Weights of a small GPT-style language model, trained from scratch on English Wikipedia.
Size: 13 layers, MLP 768 tanh GELU, vocabulary 2377, 9.18M parameters.
MLP neurons of a small language model. Each row is named by its layer, matrix (up: input weights) and neuron, and shows model dimensions 0-127. Each number is 200 + 20 x the weight over its row's rms, rounded and kept within 0 to 999.
Before each neuron's rows, "fires on" lists the tokens most often at its 100 highest values on Wikipedia text that the model never trained on. A number after a token or word is its count.

fires on: "at" 20, "ar" 19, "en" 16, "n" 16, "r" 7, "or" 6
L7.up145,188,192,211,208,179,177,185,195,203,203,223,224,204,191,190,221,198,145,214,177,222,167,177,191,236,203,194,209,164,198,163,214,136,181,162,219,214,196,177,193,189,230,210,185,226,238,183,185,192,239,246,186,232,202,216,197,192,201,184,186,220,179,200,205,212,211,220,212,184,235,212,262,191,209,207,219,186,178,195,223,223,193,230,188,199,205,192,180,191,164,208,213,173,179,216,228,202,174,205,181,170,182,181,185,192,190,200,197,215,187,189,188,186,216,210,212,214,168,221,207,207,241,193,230,202,204,202,198

fires on: "s" 31, "ed" 14, "'" 8, " found" 8, " his" 5
L7.up351,169,194,196,187,186,207,182,195,199,223,216,219,222,216,215,252,209,198,220,201,194,191,209,232,205,222,195,183,189,201,191,180,220,202,210,205,185,196,196,208,181,240,186,224,213,228,184,184,188,225,194,160,188,225,206,179,223,156,204,169,235,172,251,225,198,204,184,168,174,230,206,195,197,214,190,186,176,174,188,203,221,201,157,200,204,170,201,225,226,200,221,198,225,179,180,186,180,206,192,130,189,200,219,199,178,202,224,187,210,256,205,219,193,203,213,225,234,216,191,200,244,170,189,211,179,198,203,168

fires on: "as" 15, "on" 12, "let" 8, "se" 7, "to" 7, "ston" 6
L5.up664,227,215,183,182,248,189,196,197,191,184,212,205,180,221,224,193,191,211,235,251,203,165,177,228,249,184,210,217,176,196,230,227,203,144,164,229,210,176,214,226,204,236,211,171,182,215,192,201,232,201,203,213,184,204,216,201,173,211,153,182,207,193,183,230,196,211,212,197,194,189,199,215,169,196,163,218,180,181,176,222,195,206,212,222,186,194,192,161,221,179,186,182,219,210,207,201,214,189,207,189,217,229,195,174,192,183,178,192,179,198,151,178,199,179,242,211,197,223,218,206,194,204,195,215,209,207,199,202

fires on: "al" 23, " for" 14, " art" 14, " president" 10, " general" 9, " General" 9
L2.up360,204,184,207,223,185,215,213,200,214,254,187,222,186,186,169,187,188,164,215,202,195,227,196,213,211,216,192,183,179,212,178,194,213,192,209,181,205,183,228,193,202,203,152,178,202,180,230,193,196,198,226,222,188,194,155,180,179,201,184,213,208,197,180,210,190,195,195,185,185,242,211,233,213,207,195,176,210,214,204,200,235,205,196,198,244,182,185,244,175,209,165,193,208,214,197,206,226,212,230,205,204,171,217,201,191,174,230,183,220,200,187,160,214,199,195,232,230,203,192,189,230,204,186,184,205,271,245,189

fires on: "ly" 17, "s" 16, "ed" 8, "er" 7, "k" 6
L6.up40,176,209,200,203,210,168,160,201,197,238,197,189,202,204,196,209,204,221,234,206,179,181,202,247,199,199,181,184,161,230,193,193,183,218,209,243,248,197,192,193,197,241,214,195,210,230,195,200,163,227,217,165,205,198,196,153,229,186,194,199,181,196,220,204,228,160,223,187,162,187,193,207,184,214,199,200,216,212,240,170,219,155,165,230,223,200,186,180,219,213,187,217,220,210,199,208,190,192,214,196,211,201,187,190,219,165,161,186,196,212,190,194,214,218,214,207,201,201,171,212,214,195,188,230,182,220,193,173

fires on: "," 56, "." 10, "2" 7, "8" 7, "7" 7, " performan" 5
L3.up267,200,188,220,185,190,187,213,201,186,201,199,202,170,186,168,207,167,153,243,222,238,241,187,221,202,207,193,179,202,203,205,167,202,190,192,232,208,203,214,213,220,239,173,191,208,201,252,199,211,213,203,216,163,193,176,209,225,210,173,209,194,188,229,227,202,212,200,199,201,210,206,220,205,206,217,186,172,202,177,184,178,188,184,224,193,219,219,242,162,226,197,226,193,180,196,201,196,197,158,205,170,198,195,167,188,203,206,217,196,191,199,169,189,186,229,203,202,201,193,204,210,217,210,180,207,200,204,202

fires on: "er" 14, "et" 12, " I" 10, "al" 7, "ald" 6, "or" 6
L4.up147,213,222,180,193,204,194,225,188,202,220,213,151,173,163,151,194,210,187,206,199,217,203,175,193,187,210,203,200,216,219,172,211,211,216,230,240,190,210,208,209,191,235,190,209,192,190,206,204,183,195,154,193,213,197,203,171,229,175,216,177,209,208,200,174,211,177,208,201,233,205,224,198,208,193,199,157,178,240,212,199,213,198,198,239,193,188,194,178,224,178,211,191,181,160,227,198,213,190,189,202,196,202,192,188,206,155,186,194,173,235,179,188,198,227,221,185,186,204,177,212,205,224,212,210,189,189,210,194

fires on: " known" 23, " same" 19, "ull" 16, "iven" 15, "ration" 7, "ed" 4
L2.up229,201,223,172,215,214,193,181,185,192,230,196,177,221,185,203,196,220,211,198,249,202,169,190,228,198,228,192,193,169,193,195,193,198,202,211,213,182,211,185,200,234,193,164,221,213,185,192,189,198,219,192,195,204,229,201,157,209,201,193,197,204,166,191,208,176,191,193,222,158,193,191,192,155,228,190,191,183,184,224,195,202,193,212,195,244,185,244,217,214,164,184,227,186,220,191,212,253,183,235,208,206,194,208,170,236,204,199,213,185,207,218,176,171,188,182,192,211,187,199,151,217,198,191,204,217,212,213,227

fires on: " H" 77, " w" 10, "." 7, " h" 6
L3.up73,191,209,233,199,182,189,153,189,194,227,216,229,202,194,174,203,184,202,190,188,243,204,212,211,216,201,184,219,201,201,206,207,115,212,195,193,189,209,217,182,213,197,183,176,212,208,235,208,163,189,188,185,202,176,210,203,207,210,201,234,178,195,230,201,188,183,176,217,204,227,222,212,174,199,208,180,217,215,142,174,218,202,168,183,155,209,215,221,201,195,159,177,196,175,205,204,215,194,171,211,206,211,190,218,220,210,200,196,192,202,201,193,168,144,199,224,247,195,192,193,202,214,196,206,202,261,165,182

fires on: " years" 23, " over" 18, " year" 15, " day" 14, " death" 10, " days" 10
L3.up55,181,224,221,224,159,207,250,220,223,213,221,178,174,190,194,187,186,233,197,249,207,216,191,213,196,211,171,208,197,185,161,171,181,200,203,244,213,209,205,200,223,181,169,158,198,185,185,240,195,239,158,220,214,187,196,189,215,208,177,193,192,203,228,217,181,210,182,220,180,229,195,216,224,205,221,155,197,200,186,222,194,179,194,227,198,235,203,171,197,219,205,190,205,199,214,170,176,205,185,178,234,199,187,183,206,206,188,181,191,190,194,224,188,168,193,203,197,182,192,216,195,199,235,217,217,197,214,187

fires on: "or" 19, "qu" 14, "il" 10, "ilit" 9, "if" 8, "e" 7
L5.up491,217,222,202,186,212,183,194,206,236,204,198,170,242,199,158,211,192,174,239,188,185,190,168,200,227,188,171,197,168,191,149,206,181,173,219,159,202,163,224,221,213,220,188,179,196,231,209,198,201,208,213,222,203,203,191,207,187,228,195,207,216,186,183,181,152,195,232,179,198,218,210,216,188,207,195,217,170,200,180,166,226,203,185,219,231,240,169,198,197,203,170,187,249,223,203,219,225,177,175,207,190,185,216,206,181,167,183,187,163,177,162,192,174,163,191,198,168,209,200,227,221,223,203,234,187,218,222,249

fires on: "le" 18, "qu" 12, "or" 11, "u" 10, "t" 9
L5.up279,222,179,191,186,208,201,204,194,186,215,200,199,223,200,199,208,163,184,204,202,219,193,184,192,217,182,171,177,178,217,205,205,157,206,198,182,191,179,206,188,194,186,214,176,202,226,203,172,186,194,222,229,202,187,178,185,186,243,178,190,194,237,239,235,191,213,214,177,198,181,187,187,237,220,197,243,162,192,191,199,188,205,226,209,186,164,201,202,188,205,139,192,210,203,203,194,210,200,213,190,209,192,213,199,201,199,204,206,167,201,174,202,179,173,172,205,196,203,201,197,194,210,216,231,229,197,220,227

fires on: "\n\n" 44, "ps" 11, "C" 8, "ebsite" 7, "ade" 6, "c" 6
L6.up284,213,189,218,170,237,224,229,245,242,219,231,179,218,193,182,201,211,216,200,210,203,240,192,233,210,216,169,187,195,196,179,161,168,181,168,199,183,180,174,202,213,176,187,196,210,170,214,203,188,201,188,215,210,188,203,184,215,190,201,212,161,173,220,196,211,193,184,178,205,214,197,197,214,186,189,215,171,210,191,196,207,184,193,186,200,210,230,226,178,158,205,208,197,198,224,198,225,199,190,208,204,198,194,197,188,194,230,171,200,238,177,208,217,206,189,209,197,198,216,186,183,212,224,200,208,219,222,141

fires on: "ed" 12, "ing" 10, "y" 10, "k" 8, "her" 7, "art" 7
L4.up467,180,184,153,154,192,214,210,174,201,215,199,212,218,190,180,193,195,218,205,265,177,221,198,214,176,207,178,218,212,213,214,189,193,191,202,236,216,204,163,208,230,192,169,203,203,198,194,230,202,245,175,190,193,196,218,186,216,191,172,194,227,223,184,232,212,201,189,183,153,184,236,209,176,230,196,175,163,196,187,207,206,189,204,211,165,217,223,223,188,169,202,205,207,231,211,198,184,216,189,175,182,235,203,180,201,222,183,225,178,236,194,213,214,214,207,222,206,205,192,206,176,188,230,197,181,219,199,166

fires on: "," 23, "us" 9, " to" 8, " as" 8, " name" 6, "il" 5
L7.up350,207,203,202,150,163,207,216,219,205,204,221,223,201,185,206,196,205,182,195,208,219,183,186,238,172,216,179,221,164,202,180,206,217,214,203,194,217,194,190,214,206,213,221,176,226,179,241,162,213,188,231,232,171,175,172,200,206,192,179,189,193,217,200,211,189,194,225,194,197,213,195,194,199,238,187,200,193,197,187,206,233,211,217,173,208,216,175,184,202,170,184,211,218,241,203,211,184,202,172,185,205,212,148,211,192,209,227,203,213,232,195,183,219,188,181,180,196,216,207,221,216,207,201,167,178,173,193,216

fires on: "or" 18, "u" 14, "ction" 11, "il" 7
L4.up182,231,200,216,191,187,222,195,185,196,197,178,190,217,202,195,216,174,219,228,215,187,215,167,193,188,212,210,206,171,223,180,221,183,183,202,199,241,198,186,174,205,223,226,175,207,199,204,183,198,188,182,199,201,235,214,186,204,231,195,174,168,221,227,190,208,193,220,188,230,208,153,238,196,241,234,222,192,159,161,223,213,212,195,207,191,172,200,197,217,215,209,212,219,229,236,209,236,226,189,196,208,211,231,199,194,182,193,218,139,185,216,246,186,186,202,205,203,230,223,202,177,217,223,195,190,181,246,201

fires on: "d" 28, "m" 12, "el" 12, "l" 9, "ent" 5
L7.up485,193,209,215,198,162,187,159,217,217,214,233,191,213,209,198,209,195,196,240,195,237,155,228,232,220,219,219,135,200,192,187,219,160,197,201,199,216,205,212,223,180,206,142,217,216,202,217,211,202,220,213,175,205,201,198,204,203,226,172,194,210,194,197,211,215,216,205,170,176,191,176,223,183,228,223,195,230,213,219,188,240,184,185,181,198,204,187,172,190,151,201,205,204,209,171,167,212,222,219,186,183,208,184,206,192,171,210,194,202,211,178,204,211,204,209,172,166,198,198,208,201,210,200,201,230,204,213,189

fires on: " Art" 27, "th" 16, " New" 16, " writ" 14, "al" 7, "og" 7
L3.up657,198,212,222,194,189,206,186,210,224,212,222,207,195,189,176,197,225,187,205,187,230,186,212,225,199,215,190,198,163,239,184,161,201,226,196,241,180,202,197,201,160,189,202,201,231,195,185,183,148,231,196,210,189,183,228,181,203,205,197,191,217,173,191,209,187,181,235,185,182,194,212,172,194,206,166,201,233,212,196,193,226,162,186,228,175,188,218,224,182,193,215,189,210,177,201,202,184,224,213,193,195,210,203,212,224,199,188,198,194,197,192,194,204,190,186,216,222,195,175,216,180,190,195,213,191,208,195,218

fires on: " as" 30, "s" 15, " As" 13, "," 10, " and" 6
L6.up461,195,201,197,183,227,177,222,234,156,169,212,217,201,165,198,181,195,172,208,204,246,166,199,229,217,213,220,243,208,224,190,213,203,181,168,218,199,193,242,236,195,230,212,154,201,203,191,171,191,182,238,219,205,169,173,223,193,193,182,196,214,186,197,238,185,200,217,200,203,201,187,199,174,217,204,220,175,189,173,188,188,201,192,168,171,214,174,197,206,212,190,201,209,221,192,169,198,190,169,203,180,198,180,162,164,208,210,208,201,212,225,187,212,218,206,161,204,191,218,213,204,219,182,192,219,198,218,222

fires on: "ob" 34, "ps" 11, " Mor" 10, "=" 9, "ebsite" 9
L3.up374,181,183,210,151,207,227,193,234,215,200,245,188,231,208,163,196,198,237,225,208,197,169,186,221,198,220,188,211,179,231,218,223,177,209,200,191,202,162,157,213,201,206,215,228,203,187,219,173,200,200,200,217,241,184,174,192,209,212,165,201,168,194,228,200,210,171,189,186,200,230,200,226,187,191,217,159,196,184,206,174,228,181,212,178,179,194,219,205,182,197,219,219,219,213,223,210,211,219,195,189,176,218,196,196,177,155,232,184,197,191,200,231,190,181,218,207,190,194,223,185,219,217,211,211,191,202,181,184

fires on: "al" 19, "ate" 15, "um" 13, "ference" 8, "ab" 8, "hip" 7
L2.up528,190,206,220,203,215,234,205,191,184,245,181,223,190,188,189,234,194,169,189,219,223,209,183,187,163,222,193,198,217,227,181,165,204,188,175,198,196,212,208,191,198,220,199,192,207,188,213,194,196,177,190,220,184,191,196,193,183,183,175,194,220,193,220,219,194,162,185,183,202,207,189,233,208,204,191,173,187,158,162,205,202,207,198,198,211,198,176,196,219,211,178,205,216,219,202,207,215,233,176,215,200,191,191,191,222,195,223,209,209,218,196,212,192,259,209,191,242,190,196,192,232,232,188,197,234,237,178,179

fires on: "i" 25, "y" 13, "io" 7, "we" 5
L4.up407,202,199,206,192,217,180,194,228,176,224,180,167,215,204,201,198,205,188,216,203,197,191,149,218,197,184,175,181,203,187,198,179,185,163,193,220,199,202,164,236,193,234,220,184,188,205,173,237,231,214,199,189,190,171,216,219,226,186,214,197,207,205,186,194,197,210,191,174,205,207,156,202,179,218,209,217,235,208,206,212,224,194,192,201,230,225,174,200,202,195,221,202,245,162,220,206,233,216,188,196,241,196,184,162,195,169,191,191,197,220,205,120,215,181,241,178,191,177,202,209,240,211,199,183,221,228,205,175

fires on: "uch" 18, "oth" 17, " all" 14, "oung" 9, "ush" 6, "any" 5
L3.up413,198,236,218,218,207,199,215,232,174,200,164,193,245,213,184,186,173,248,221,194,219,195,208,245,201,210,199,202,168,208,204,220,184,181,192,215,235,176,212,231,193,203,197,184,200,187,200,213,150,190,228,187,202,147,251,196,200,221,184,198,220,187,194,202,188,174,194,206,188,265,213,206,206,194,208,191,154,170,192,206,164,207,186,185,212,192,213,191,207,221,209,198,210,176,207,188,231,210,187,200,251,200,212,210,230,205,203,178,212,230,198,168,180,224,206,175,212,188,189,227,186,207,208,191,208,189,196,187

fires on: "at" 15, "xt" 14, "t" 12, "ic" 11, "ct" 7
L7.up370,203,226,217,190,213,187,225,196,218,214,193,185,212,169,190,190,136,195,186,181,211,194,207,187,227,183,191,195,213,230,219,234,177,206,189,222,218,213,178,221,221,189,232,200,193,176,224,171,198,227,201,189,183,196,237,183,189,188,199,204,190,182,226,234,175,221,185,223,204,198,198,210,196,185,251,219,213,190,228,226,211,207,221,242,206,224,201,217,220,150,212,217,197,168,215,248,184,194,196,202,183,213,193,195,207,205,179,184,179,182,211,234,177,217,224,203,205,191,207,192,198,187,229,191,215,182,169,200

fires on: " " 82, "1" 7, "0" 4
L7.up618,196,175,146,206,193,172,206,218,194,215,187,189,190,204,182,185,192,186,246,189,235,224,188,197,214,220,196,202,236,215,198,189,205,207,194,189,210,211,203,217,189,191,226,151,214,223,218,242,192,173,187,261,204,213,170,199,185,216,199,203,196,192,231,227,170,210,208,202,201,219,235,186,175,221,205,219,186,189,175,190,205,168,203,206,221,188,212,209,192,189,201,194,210,233,172,207,232,173,205,177,201,184,173,140,175,192,193,187,177,214,233,194,185,174,236,180,222,203,180,198,173,178,207,220,209,179,215,218

fires on: "ed" 19, "ant" 17, "per" 9, "d" 8, "an" 7, "ited" 7
L4.up145,200,165,202,208,179,200,166,225,169,215,207,206,210,200,233,204,232,183,205,177,200,170,192,201,218,214,188,196,169,207,180,161,226,196,192,213,215,195,187,185,166,195,162,207,229,179,209,198,222,266,236,192,208,224,178,188,177,206,170,205,190,207,213,230,209,220,222,178,161,207,182,183,218,211,210,211,214,171,216,187,222,195,216,192,197,210,180,170,206,186,219,206,212,193,186,210,203,192,146,208,195,219,216,186,182,151,249,213,214,219,164,188,169,191,202,240,206,190,245,181,181,183,191,243,205,174,215,211

fires on: "own" 19, "y" 13, "ric" 9, "ing" 8, "st" 7, "te" 6
L4.up693,189,164,182,205,216,196,187,182,172,198,186,205,172,203,201,207,172,215,216,238,196,186,188,195,174,209,178,212,211,200,235,197,230,172,187,216,197,188,158,210,172,214,189,176,200,202,204,187,212,247,149,215,190,187,219,209,208,212,225,206,245,227,197,207,202,202,217,194,150,204,209,205,183,229,194,176,205,182,190,206,175,211,178,199,156,175,209,185,177,178,203,227,220,208,182,198,211,212,175,206,227,215,203,198,199,194,204,163,220,208,186,164,201,177,208,225,205,198,207,177,184,193,247,208,212,193,186,216

fires on: " |" 53, ")" 7, "2" 7, "A" 6, " " 5, "1" 5
L5.up763,184,169,229,190,181,181,213,204,205,194,180,180,175,178,193,193,195,181,210,197,231,214,174,205,181,180,176,207,206,204,223,163,217,210,206,193,214,214,188,215,203,234,186,173,205,205,206,234,208,211,197,201,232,191,210,183,213,213,209,213,182,205,211,244,218,202,207,202,189,190,182,173,158,200,177,212,207,169,179,177,188,207,180,198,215,183,212,197,200,204,216,200,209,175,202,172,223,188,165,205,226,212,203,144,220,195,195,206,218,202,233,213,214,201,211,170,208,201,190,227,190,212,227,201,193,222,209,222

fires on: "en" 27, "ed" 17, "rit" 8, "t" 8, "k" 4, " Gen" 4
L7.up322,210,209,187,188,224,157,184,211,230,190,236,185,209,177,205,198,177,176,230,222,205,232,193,199,195,244,195,176,179,230,209,190,233,186,189,208,214,183,193,224,203,191,201,174,189,211,212,210,222,210,185,200,190,198,201,163,211,208,209,209,229,153,214,191,219,188,158,205,186,202,153,203,215,250,189,214,218,248,213,246,223,195,192,226,180,243,201,187,208,158,206,181,198,206,188,232,165,206,196,183,214,193,179,185,187,149,195,243,170,210,189,168,175,220,208,210,196,178,183,255,189,195,191,218,201,198,190,176

fires on: "el" 35, "l" 20, "ell" 16, "ed" 6, "il" 4, "ad" 4
L4.up211,163,191,199,186,197,214,185,234,201,174,199,199,174,207,201,196,221,170,226,201,191,213,189,223,196,237,208,192,178,196,188,184,163,205,186,190,222,229,203,212,182,204,169,228,210,218,200,161,225,212,215,182,230,208,210,214,182,236,188,178,224,190,214,193,196,210,185,189,213,209,186,209,186,199,244,152,236,204,207,175,194,197,147,177,222,203,182,187,226,227,182,192,218,202,171,210,233,212,199,212,179,222,183,212,169,193,243,169,215,201,188,211,199,223,169,211,218,187,218,219,229,194,200,220,209,194,212,198

fires on: " years" 17, " day" 14, " days" 8, " until" 7, "eek" 6, "sh" 6
L5.up611,192,211,224,228,191,211,218,203,205,181,194,191,182,201,198,176,179,224,218,242,191,187,205,247,211,202,193,190,183,189,248,186,175,199,200,226,171,245,173,214,189,193,218,224,196,165,214,228,204,218,185,221,199,190,202,223,225,206,207,220,216,178,233,231,209,192,180,191,209,213,186,209,223,216,228,158,195,206,176,214,180,199,224,192,189,188,190,214,183,185,194,190,203,189,176,205,184,185,176,187,204,234,154,160,182,176,202,162,210,171,203,209,187,182,187,196,200,155,196,216,190,219,211,211,198,223,186,226

fires on: "ult" 18, "ate" 10, "ar" 7, "u" 7, "let" 6, "at" 6
L4.up343,182,202,198,176,170,194,160,218,210,235,184,246,206,204,198,223,178,182,230,171,198,198,162,209,215,179,182,184,185,192,204,215,169,206,190,227,195,186,200,171,241,234,221,209,227,190,173,179,177,199,251,222,232,210,196,188,246,215,182,164,198,155,193,212,189,189,191,176,206,222,186,168,219,199,185,218,222,179,188,209,214,196,238,182,239,250,169,218,164,181,202,195,219,234,207,226,194,204,217,195,209,194,209,210,213,173,236,187,205,178,177,179,169,205,197,191,197,169,192,207,186,215,196,215,209,197,224,203

fires on: " cor" 16, "al" 14, "hip" 14, "," 13, " tri" 9, "ce" 7
L3.up364,184,211,183,225,175,189,199,193,183,221,195,212,195,170,210,193,189,176,204,196,191,251,176,203,202,218,205,184,201,256,216,203,204,165,148,215,218,206,247,183,181,208,218,214,203,231,187,180,201,205,230,240,192,221,211,218,208,184,196,183,194,222,217,200,218,184,180,183,198,219,135,217,198,195,210,196,197,179,191,207,191,212,239,187,213,225,184,189,188,198,165,193,212,207,195,221,238,227,205,202,194,182,195,195,205,189,222,178,181,172,215,223,212,242,191,165,186,197,212,226,191,219,201,192,196,210,196,170

fires on: "ot" 25, "g" 16, "al" 9, "," 7, "id" 6, "ue" 5
L6.up646,197,204,198,207,229,183,219,206,219,177,207,211,189,164,207,201,181,163,232,265,210,174,181,234,226,181,202,238,197,188,211,211,195,190,189,249,200,214,210,232,193,201,187,193,191,189,225,225,182,200,198,198,195,210,178,185,219,200,185,197,233,188,213,227,196,194,218,189,196,216,239,175,201,182,223,199,145,241,177,215,205,190,202,202,188,193,220,206,212,165,207,196,218,203,167,191,182,246,153,239,195,227,200,185,205,225,192,215,218,195,170,249,170,204,223,211,212,180,197,165,212,181,196,171,250,223,179,215

fires on: ")." 22, "." 20, " popul" 9, " before" 8, " h" 5
L2.up153,224,165,238,167,169,236,195,196,195,226,201,160,230,211,192,203,190,178,211,219,203,203,197,220,201,187,191,213,204,201,213,206,169,184,187,182,205,221,240,177,205,205,169,184,227,186,203,197,190,190,213,245,195,210,193,207,205,253,187,229,196,237,215,181,186,196,162,194,172,206,211,208,214,203,218,199,178,195,188,150,229,163,190,190,206,181,239,209,216,211,186,214,193,217,159,241,217,215,175,228,186,195,184,176,212,211,188,210,172,219,161,180,217,161,189,221,228,208,181,196,207,180,199,183,190,204,190,191

fires on: "," 70
L7.up574,176,174,181,199,200,196,202,186,182,235,204,200,178,186,208,193,184,206,230,168,196,214,201,216,170,198,208,182,188,195,193,221,216,157,235,210,198,215,206,260,207,236,190,223,195,199,219,194,225,214,213,220,197,187,209,204,229,209,189,159,206,213,189,235,173,185,180,186,203,198,170,199,170,210,208,231,194,206,186,221,216,187,191,205,215,194,205,209,176,219,184,200,205,217,197,184,184,201,172,198,209,244,184,158,159,180,203,209,244,216,199,219,200,202,227,174,240,236,251,202,212,215,200,182,224,218,177,197

fires on: "," 83, ":" 8, " but" 5
L3.up731,213,203,192,218,156,213,224,222,187,180,188,222,159,229,213,197,190,181,199,196,212,220,191,200,168,189,211,213,214,190,197,211,211,175,183,224,219,215,225,241,195,207,221,167,187,202,210,211,179,204,203,209,191,204,166,193,232,205,193,188,197,183,210,229,193,220,173,173,202,200,189,182,197,185,191,239,167,189,157,198,187,205,222,206,177,199,205,197,191,220,179,204,215,195,232,172,180,236,163,207,167,206,207,127,199,200,201,210,202,173,177,211,192,194,223,193,231,195,203,206,207,237,200,212,226,167,195,188

fires on: "red" 15, "ul" 14, "er" 13, " of" 12, "al" 11, "(" 8
L6.up487,185,228,175,209,186,193,189,190,190,244,208,184,215,182,212,198,218,181,214,174,194,181,191,191,152,229,205,213,193,195,195,189,204,189,192,214,226,188,232,173,219,217,213,223,222,191,198,193,202,222,252,219,164,229,185,190,208,200,190,177,236,216,199,235,203,162,172,212,206,203,189,226,204,201,232,161,190,201,218,211,222,188,221,141,164,213,206,208,177,218,196,198,235,210,220,200,227,199,184,199,212,193,197,199,199,184,210,204,239,206,161,215,180,208,169,209,183,220,225,234,221,156,203,223,200,177,232,200

fires on: "ad" 30, "al" 19, "ral" 7, "ent" 5, "th" 5
L4.up228,199,210,194,205,218,193,171,205,217,216,184,232,186,205,214,212,188,131,220,197,213,197,197,229,157,230,219,219,193,179,188,156,221,221,205,220,200,186,207,225,195,196,216,213,217,195,168,204,196,200,203,149,203,199,211,149,199,200,205,218,211,168,212,203,203,187,254,186,188,242,189,202,223,229,180,208,216,206,222,225,211,195,172,215,198,165,186,192,189,238,169,181,209,154,204,196,195,193,224,206,206,210,206,216,206,192,216,182,196,178,170,196,182,242,224,207,242,203,187,177,219,193,210,208,195,177,200,199

fires on: "-" 31, "or" 13, " \"" 9, "om" 5, "er" 4, "ir" 4
L7.up244,234,198,177,183,190,166,199,221,191,207,163,190,197,164,162,197,199,205,215,185,198,226,190,198,186,225,206,209,203,204,144,176,199,157,223,193,232,195,169,201,179,215,222,187,170,191,209,209,206,197,157,241,183,160,218,212,212,183,199,151,195,211,196,206,207,205,162,197,187,218,204,213,211,167,218,163,197,207,213,202,203,187,204,209,213,208,231,225,191,206,200,200,213,161,226,198,241,203,212,206,211,177,186,200,197,195,199,214,201,208,205,203,198,179,208,176,195,210,175,187,182,208,174,212,239,208,209,195

fires on: "ebsite" 19, "ps" 14, "|---|" 11, "ient" 6, "ilit" 6, " about" 5
L3.up263,177,166,199,198,174,212,184,238,194,208,207,179,236,219,193,204,191,220,213,185,191,200,193,200,204,219,174,205,177,247,210,222,171,186,182,204,214,198,192,186,211,225,190,189,209,183,221,177,209,211,171,233,221,172,199,196,224,230,197,222,180,182,228,176,205,183,211,197,202,225,219,232,192,185,206,175,195,181,171,200,195,190,228,187,203,209,219,170,214,172,207,189,215,197,192,221,240,190,202,224,182,188,203,194,210,190,236,210,186,234,184,205,203,206,242,196,163,179,210,184,196,216,205,206,167,222,185,173

fires on: " that" 47, " |" 22, "01" 4
L4.up532,197,169,194,194,210,230,186,201,201,215,181,224,232,232,211,206,213,199,234,173,184,191,184,198,211,208,204,173,187,218,218,205,160,147,151,192,224,208,212,210,158,205,190,190,208,219,177,195,196,218,225,213,234,205,228,197,214,227,221,205,195,194,181,215,207,208,210,191,196,185,180,196,197,223,224,199,180,187,165,200,219,221,169,181,204,172,186,160,203,206,188,192,216,200,205,194,230,193,187,213,228,189,200,200,171,180,209,158,211,223,195,183,194,172,207,193,191,199,203,178,171,244,197,190,197,193,205,197

fires on: "er" 14, "il" 14, "en" 11, "al" 11, "on" 10, "ric" 8
L7.up571,215,206,189,181,221,177,171,195,207,231,186,213,193,187,205,203,208,173,215,198,172,213,129,223,221,206,186,221,186,207,234,204,261,202,201,215,192,198,205,217,200,207,191,225,210,191,203,211,203,218,228,207,192,202,180,205,181,201,206,175,189,230,157,217,189,180,200,183,205,208,184,196,193,186,219,207,170,202,178,190,224,173,198,185,164,192,207,220,187,179,192,205,238,204,226,244,192,208,171,192,206,225,164,202,215,199,197,213,207,189,214,239,204,183,198,211,176,184,171,166,217,148,192,205,224,173,233,177

fires on: "at" 72, "t" 16
L4.up558,215,197,191,223,204,183,205,193,173,233,199,225,199,172,212,206,170,166,191,203,190,147,179,205,212,225,189,225,203,204,214,200,190,228,205,223,206,194,213,204,210,203,187,228,206,191,222,170,153,217,211,190,191,206,205,191,212,178,191,208,202,188,198,205,171,166,186,214,222,211,156,229,185,186,178,195,203,207,204,214,182,184,250,246,175,243,214,192,211,200,187,188,225,194,196,238,216,164,201,234,172,219,180,187,218,201,215,191,234,224,191,221,153,223,233,192,174,196,239,200,218,212,202,194,215,213,172,207

fires on: "h" 39, " m" 29, "m" 12, "hy" 5, "c" 4
L6.up331,184,241,182,195,200,200,183,221,198,249,216,224,202,152,170,208,182,226,203,220,173,182,189,231,201,193,179,213,203,225,171,235,181,214,193,206,219,206,223,200,208,186,178,192,199,180,212,214,193,211,198,211,202,217,173,205,234,217,173,186,211,198,217,230,174,194,194,207,220,193,225,212,218,195,199,205,161,215,140,200,161,179,228,211,200,198,224,221,190,183,229,177,192,188,165,207,240,169,207,166,180,157,185,186,232,206,234,211,204,192,216,193,202,184,184,203,187,179,225,212,236,200,228,215,182,194,218,177

fires on: " |" 36, " final" 14, " first" 9, " second" 6, "s" 5
L6.up629,225,176,199,216,238,174,206,179,185,225,209,203,200,211,225,186,210,217,209,202,208,201,165,213,196,210,172,177,223,179,223,197,238,123,143,226,217,223,220,184,200,195,199,207,212,173,196,229,203,212,204,210,204,207,209,201,227,237,223,186,211,226,205,240,183,187,222,205,211,201,190,171,175,221,173,210,185,184,167,175,209,220,182,239,199,160,210,186,191,189,174,191,202,172,172,232,213,248,205,209,208,231,209,206,218,205,190,167,204,216,198,176,195,182,184,224,201,177,183,180,179,197,197,195,192,224,203,198

fires on: " m" 100
L3.up7,190,209,192,193,195,197,226,196,179,255,214,210,176,179,219,198,213,159,192,228,187,236,208,217,212,197,184,241,199,252,187,202,193,203,207,216,235,244,206,203,232,210,157,174,190,224,214,167,246,214,159,195,175,182,193,204,222,229,177,227,197,212,189,217,184,191,204,201,179,183,216,208,208,199,221,212,189,202,172,213,177,193,244,187,224,223,239,224,197,180,155,194,193,191,168,212,216,183,180,187,222,225,165,206,242,199,217,201,183,208,201,203,189,198,195,185,225,203,178,202,204,200,238,194,201,203,209,178